python train.py --hidden_size=192 --lr_head=0.00399 --train_tokens=316200000
MLP neurons of a small language model. Each row is named by its layer, matrix (gate and up: input weights) and neuron, and shows model dimensions 16-111. Each number is 128 + 32 x the weight over its row's rms, rounded and kept within 0 to 255. Numbers have three digits each. A neuron's up and down rows have the sign that makes its largest values positive.
Before each neuron's rows, "fires after" lists the tokens most often just before its 100 highest values on Wikipedia text that the model never trained on. A number after a token or word is its count.

fires after: "-" 33, "\n" 14, "\n\n" 6, " /" 4, ".\n\n" 4
L6.gate449:114119104145067064121100115135138062131163083132082166147134112176140144118083203215120136071093164126147108179126094166109108124091072070136163125153125106150192057122173144149143121108121138137124102067135137168126136110166081124088148139153133117147143071100170129151107145146130090097
L6.up449:134130116040128139092090115158129170170062135114135153183120129125127142179089162163100108159101194145128163127111142187202089168111107173121089133133196145119185121155131067127089150165177112151143120092142141146095135094135179144102135145146116092123142150110120138098115075151131110071

fires after: " the" 47, " his" 10, " The" 7, " His" 5, " their" 5, "'s" 4
L3.gate346:164153108079142145151112083105171094112140114149157149109102095113113174111113144115142168074051141098127129151107121089145114084236145194127137149118149094099110109131108177112180095109166185128117089150150087140137177113153062158043201132155121123170178079074115190097145131115163108081
L3.up346:147082104106118147157128158081145125084176103051139066098158161115178153089160102104177115177104101103109155149199153091141123125117096156112148085124104080169078191086146085097099141147162102147135163124171071145116112062111163119092123123137152095146052088154051161156138156128191113133

fires after: " f" 15, " st" 12, " r" 12, " s" 6, " St" 5
L6.gate349:091133107050113124157120095083158109133117122155078162159065113144189071093134144092192136079117103114124162155104094186129141138159077083068154098139084159136115119107178138189114194190127170153102136122145158116103135139158121073119168151104144152118148171152126131166160109124105205132
L6.up349:114095160129162158179081172079197097127081113056092088095131096087153124099108115086170190136175175171145163139165150166084121183131131150144132095158110091106104128173151138062162118073128112135160157114134141143079098078105145133121135159082109189145207127117124122136136111125131158166

fires after: " I" 15, " L" 15, " T" 11, "I" 10, " l" 6, " C" 6
L3.gate446:116128108039197213163134180108115160132087089091108132132120137186139173211071074185131148182152116154080094114119128157122190075163141149140171084089130113118173118103188110100110132175121139118138138104132060103130093123120137156060175145063126130140160117185126092172179175080132113179
L3.up446:059150116140165126142121172119138160067160128124113180113125162151106116123156165099123133087137157184117107101147142104082139128160223139078148126079098123116124161068098130166146138142106069145142101108070139143156065098111131133116107091123094117153113099110172097122189132145110031157

fires after: "." 17, "\n" 9, "us" 7, " s" 6, "s" 6, " n" 5
L6.gate494:162129142115152097107109082151064149088162107112147173144119081179144143152099183199125087129118143158166177155074185123090163090112109130109089123109141156139110154129117113099145149152128132126080107148139123079055127134144122157102076139144138186196136101086119110136117112101188151073
L6.up494:175144170120207159126110119186147188162124103194093139110117112112129123172157077137155153175119123131122067070122113077087233158101098074067130136142160092067170164093125121121065143149108158060119122154142201112120093158161143103123077175151115133088109146164155089117098122125123155159

fires after: " the" 39, " The" 13, "The" 7
L7.gate73:104084121092122183090156139122160092202163102093125167123126135142149126156097206133119120215127097115123172107148180188088035040151079124181188123109122135090133112114097132068066115109096154138160024113169134173109160155143109132115127110118167154100124094132140115156156092138165159082
L7.up73:165081170138098169102078138134129099173143150126149113122126131133114163111104110137098093116072093084047150102085197194105160122154160099148075130172107118150121144107151114096099151130166094158134184125169194146082138174147150250138117099114163115130115063157148136130069114097104095132

fires after: " (" 19, " \"" 15, ".\n\n" 9, "\n" 6, "===" 4, "\n\n" 4
L8.gate244:097132124089137080114163107141172163152138187041080170113131055128138156180105151116114131096139033101122144126081119088198094146134116106090073154123185146154153128176105105125135114104150117129145137176091138105107107141172139171133134120126171061094146158100077117160162117111081130148
L8.up244:144125046120153118088091062145131074166169144152173183096155143132170141115109156106180126086147138084154174124149107122148141145177084153118141096128112082150131178086134192095118096155148156145165151083118100096111118158130114158135127089156100121125137179036125168120154183078067109100

fires after: " in" 23, " At" 9, " at" 9, " near" 7, " In" 5, " of" 5
L6.gate391:076167133144102086126177154161112179124095123066116081122179137134081175135117087122100182159112165123100084151147182179109135104153122131091150131106077092126061169161164110150121218113079097081082165089139086123171155152173153125117170131112087130126127122160159169168111063121078105136
L6.up391:154126130146119150104158151132139139078112150128087125138128146138124166065111167180201124122181061120141144159126114133155100125153111148191125131163111134132082097090123140177136143140119163109130139077129077177210177131114126106123199123128162166151067154097118109121105152167174164129

fires after: " h" 14, " H" 14, "T" 8, "ey" 8, " cent" 7, " T" 7
L3.gate237:174171072201149098150125154138107117125153129120167144174111153158125123116083151137152136131181137172095109100151130157113097189197123143125150134118135132141125082131079140083087091137138134088118112158123117167159117152146136131067092071107114138053054134110140123055088185141142096155
L3.up237:124117143141110133148141169148091093132133153114146170070150130118128163127145081109130084119213137092128119073139207178121110110100156115115132143120153118085126110125104105064131147074134143109164116090141228135164124134135110121148107076144153082110184116106059165138105139173088138184

fires after: " D" 24, " K" 13, " T" 13, " St" 5
L6.gate246:133111142137086109152125128146187125131107138093127105084114119134098144193131107151113144160115135104135143142139068092166086054090135137124086044113188137162143132133099129174103168093085106096100103112126113072124087145186061079100121167146158184110151130134094137126082142162115116206
L6.up246:155139110127091186101163124135113088134129171132122194108206113088133111128113065099086143139112194139156125091146150186138123158149125040174080103135141144093130145140187092163107114097126133170159093127147120120124106164109112097081092158131142115116125120121113180144084155118106138140

fires after: "202" 16, "201" 13, "195" 11, "197" 8, "200" 7
L6.gate380:122142130138175110110115128084112159206107134190114105162078150188122148120154136146126098109141107155094127103121114141088098087148133187097066115078183167161113105102113199181129104143189150146089167169126112187125130161153098157104067127159128082125078142175179133161120093133080153107
L6.up380:127148170133125120136135141127159151097103116129103118169106102086108163125107114072161112129066141119139133066053127104105131091059148131132063141161137068097088125143121150185219109074057151147143159200107126105099129173153112134146122145079177091128103148150122068090163126084139103087

fires after: " Re" 12, " con" 12, " ind" 11, " sur" 10, "ill" 6, "\n" 4
L8.gate505:155173174194144112133129125084133084189137099108121137122129112122162141139126149106106204154163189141143123083142136134130181071108095151097156142124164142100185196086134059088075121094080102079105082091082130134131202091155105117172148112115081169147149185074063092137135134096128116081
L8.up505:168089104156109157175111232187136114102079072132109094100139154121172097156108107166156103129106126125146114090100127128146194148135042095111134093153162065140204147120104109110130102098094144117112116121120070147127121161143109176145147145195136106139123191162147125075100145207125152090

fires after: "B" 20, "D" 14, "Q" 9, "G" 7, "A" 7
L3.gate246:132186092176126183042143181143174124138139138150154173109104112163135165103102105217102149098210160144156099105084139167123115122155125132126091115137122096154143089122154128125091155160178117163169177215128137136105110135073153153143185137092158120170108168141182090145112071105174125105
L3.up246:100138156086092125156057112073121075131084098114125107138117126128126170178111186165172149181070155172178091112150124152151061133130124091138116161104102103116141117116145170112146127166120109063126085109117140109113118161172130184080160171172130122101151164134156119131207076155070124067

fires after: " on" 19, " May" 10, " October" 6, " February" 6, " H" 5, " March" 5
L7.gate85:130132142132127090074152095136148092111190056141069156116165202131132168128147112113118163203144138164147117104129125129075116079078085179150198118153137196158081146073162126174098101109082061138144112150135060179191142135136139149133213159193159146077094137097145199121121124129106120120
L7.up85:167087109110134108158162119107163137116149104116136134121101109121165139116110205171076147145132098105138137171132144143111122150088112143113123153166162108148117184132090148099066136184063127186163093092128110169174111098108095080129172089139174150175110113124091183094127124166140152130

fires after: " t" 34, " T" 29, " h" 9, " M" 6, "T" 5, "att" 4
L3.gate354:166146149165133053157099155116127101143151160103077155122131072102097136167135158173148116172117130139131125110186110103196158157169201066098121103161099132151109109135143122123055097093122096103103128132134181134185134183154162160149061085123135107141145126130086132141135131117101170144
L3.up354:113129122194137121141134157063118150155151159139076142137181084123140177112141132181097140095223116136052154122172094110193152128194101102085135041167171141155114171195127102149110153094167087126166135131137132117162124168115141125193115095132108078121167137120125169081114105081120071171

fires after: "t" 21, "at" 13, "ard" 7, "sh" 5, "it" 5
L6.gate279:155135117099116172169122188149126129119174156121158109084064097093108124114136154162077147163104089093100172132110113134106170089117142094120135145134119124172059172122150099132151135116144073182148130120110073146128106104102054194131155154141153171153120104087106109103155110172076188035
L6.up279:150086099172170148116086168139133140143123145070129180149095100136119166145113089143106178139161125156137192167090186159124071113142101112098131088135104082097082100056153144152066135129129129126147073084155159112143129083124160130102145128130145134129150136056179038135128109135084120154

fires after: " s" 15, " sp" 14, " f" 10, " st" 8, " res" 6
L3.gate273:160161122127174132144124090102131167095141109166150144168171126167116114081158182112144097117175085118116142126199143151186124054159098108153074118153167140050063130149138105193145118155087151173078100148112149118154103133131155055089135079132183204187128145077106150149126135196116085130
L3.up273:180138163137125147144111117137185107150127181172167164085115124123186092133117139122183102130119150162141122132138156121156091161119143145132128097124107128138094122108160133106090200170111163082125144138147117131100141154097135104084133145100185129151122130113109112149093116106099099073

fires after: " in" 22, " of" 14, " O" 10, "," 8, " P" 7, " E" 6
L3.gate138:087146098156123152131142142123115168153138194110129122107112146136124104149156130163180138095129155042117148118123101164156134154107106156092099105123156147120085089154196087147081128146036127172124128138105136154131091148136073080078135089088077200137186202135180149090163135156110180143
L3.up138:145129114149118112130182125141158120069116152176148153106164132095112175100107182129107121171069156121199126155096107195171188090165086164090125086171126136176071123145130118120169091146136099132125163146159097193107146136091112118097115143114106110096170191038074148082124139138131093113

fires after: " as" 16, " was" 8, " s" 8, " a" 7, " is" 6, " n" 5
L3.gate263:122130107164158153122132148120125121127114115126145148133167118114037182131153089098160057117169120116121148060178162098162052098106125136141128145133160157161040094159150130151106083186133150086129137136131160192107205153142102110141125146103172156226088171120094093141094124100150116149
L3.up263:173171128139160117135115094121107086140069115117096154101087132152098127081059049141127112146068116158166113090087136059117155185134105092133102191177130147147124186121108126086102173206112175129127099152162161104160095088149097162057150159071133138161146074126146122176060115106115158118

fires after: " the" 35, " a" 14, " an" 5, "'s" 4
L7.gate485:118136075135165219100168108165171123158162172115117165083109069150133129141107128087083141148083074079117132081124083137156148169137113171156113094094158151128128129140109150108177082118102129076119158132098155187178124147162114112125142135102177177129139134120144115168177167161105097108
L7.up485:162059109050120173123150138153161098102149136131140127124081094112093151170190175110129139151109094160136142164103078116182143107059124180142090140129172189060089128115118128060111120129098099128127161080101176131183079119182077129144132138176110155138116142101107138081169179178123137115

fires after: " c" 27, " C" 10, " ad" 8, " l" 6, " F" 6, "b" 5
L6.gate442:116122116115114146110085090164088076144088199164146083074097170159116093138137087126162134165132093151105122124077113113119072135075164188153185109144160101155068091167106084110140134151153101171181118126074134168079132118162152136055124124156098154105095126121109184075086087083093185123
L6.up442:094131045120118085130109151123114120185181101106152152097115119128126169119142105149130099093096144075127116178053189157160092149085124168088129177110090154161101126100089143084144139101129098135183135163107157079158120154124075076121183095109181172116147113118108121145166117136172159103

fires after: " K" 15, " New" 13, " N" 12, " W" 9, "v" 5, " B" 5
L7.gate20:128109132115106120062111077241112090132155130146131177141162091115124161126128123141152099200151096103155149115122107129154097116080182153103118129147119154163177117116133114107095121175170143148182136140083123146164121192153138074114076164121150158092129154127129127169134110188094134179
L7.up20:141102155101127051126102150156163135100159101117077181139136115120128152113121222079096148107126122098179127126191131047114127136161069159143097114123136116108054137115100107092163152139128137104113144154127072146114150116163099152169121123083057146119162131127074125122117104120172152115

fires after: "," 27, "\n" 19, " dec" 4
L7.gate510:041102163163195099068086129136156150069184073101107087112126154117105127125142129090118178153146121143091116126146106141153151174121101155117107162100125192156139111126088102125162074053115117158156165023101103112184160125170139098120135098145146117132129175189101148152150176073114105114
L7.up510:120069101085121113099094095116153184142173155156164123105114118152175139133032132168168092118146176106106139106124115099134150117115092144182142121121102125093133150176074096100097096129102137145179084100135149120120111146178123124131136107166149115117130178112098190069172122099083074069

fires after: " c" 22, " H" 15, " C" 13, " h" 9, " L" 5
L3.gate67:069110141188125053125110170164150118127156149132190154124115110179081125159118100127084088154179115146105148145122241118129131116119165093164138157136075096123196146125117038101125113160116089105159094126174175120163080092177131092077115084187137147123108185129128109133116100099108115162
L3.up67:104119100109132156077119098174104149125149100158182214137153061121166168113092137110078151153103084150134157177088219123142138110117070153146105180144098116172163135046065100101089149110147111136157159097113177191138131122109189160145129136089161080151137149141112114100129115153151074175

fires after: ".\n\n" 30, "-" 17, "," 5, " sub" 4, "==\n" 4
L6.gate187:134083147084197144084049077165160117086150159121180117154144143107135143134106114161035128119103120139114087134112140131135164199137098168165143164146131098146131140215150183098088169119118105099144120139092130108173157190082177184170176128087136098126102161134133098128147146140126138176
L6.up187:123107175146137116071167132105076132136118106142136087131156161133095137145135117148090197163104125159067132069105127100158152124079153146150135121133094178111146111136155125150125100138146142161129132107117173131064053110104141155070081184119102103128127115153067147091165193127126134130

fires after: " K" 19, " W" 13, " B" 10, " D" 6, " ad" 5
L6.gate467:099138108152107105142137130084091057190174096126109142146087113102133112134083132127108069130185182123113215109134120125135165123135164134166151180138161101140126121072176135066167205140124141150090174146072153117149111126148105150126147185198150110123101115166114128108132142100120126192
L6.up467:109144110116162136118097085165125055117125070165130146042124065109158129088107159131129138118113169140116094127133131058147122113136135160111084137144128126097094150092112114072107110140170125189174163141042055143139126117082064074124137169097125112163161171168168093127078140105124115098

fires after: " s" 18, " d" 16, "ow" 6, " p" 5, "us" 5, "p" 5
L6.gate164:083158118102127124163105161127121112142125069166140175150162117144102162080086163151155157101147110069176142081120123137162094163131125137137160090109198130137111125099157189151159155126084164134086131174097068143135097093152090079107137143179117159140133074128165118071134148080152162101
L6.up164:145116115109120128126101130127104145126120068116079112149118116099100122144111144057166145076144135118131121135119166212102137191100125124188155121143161177175134128130100193111127159112109151136140107084135098106133159058163129132187111129191135091168107172112140167172166093150076130145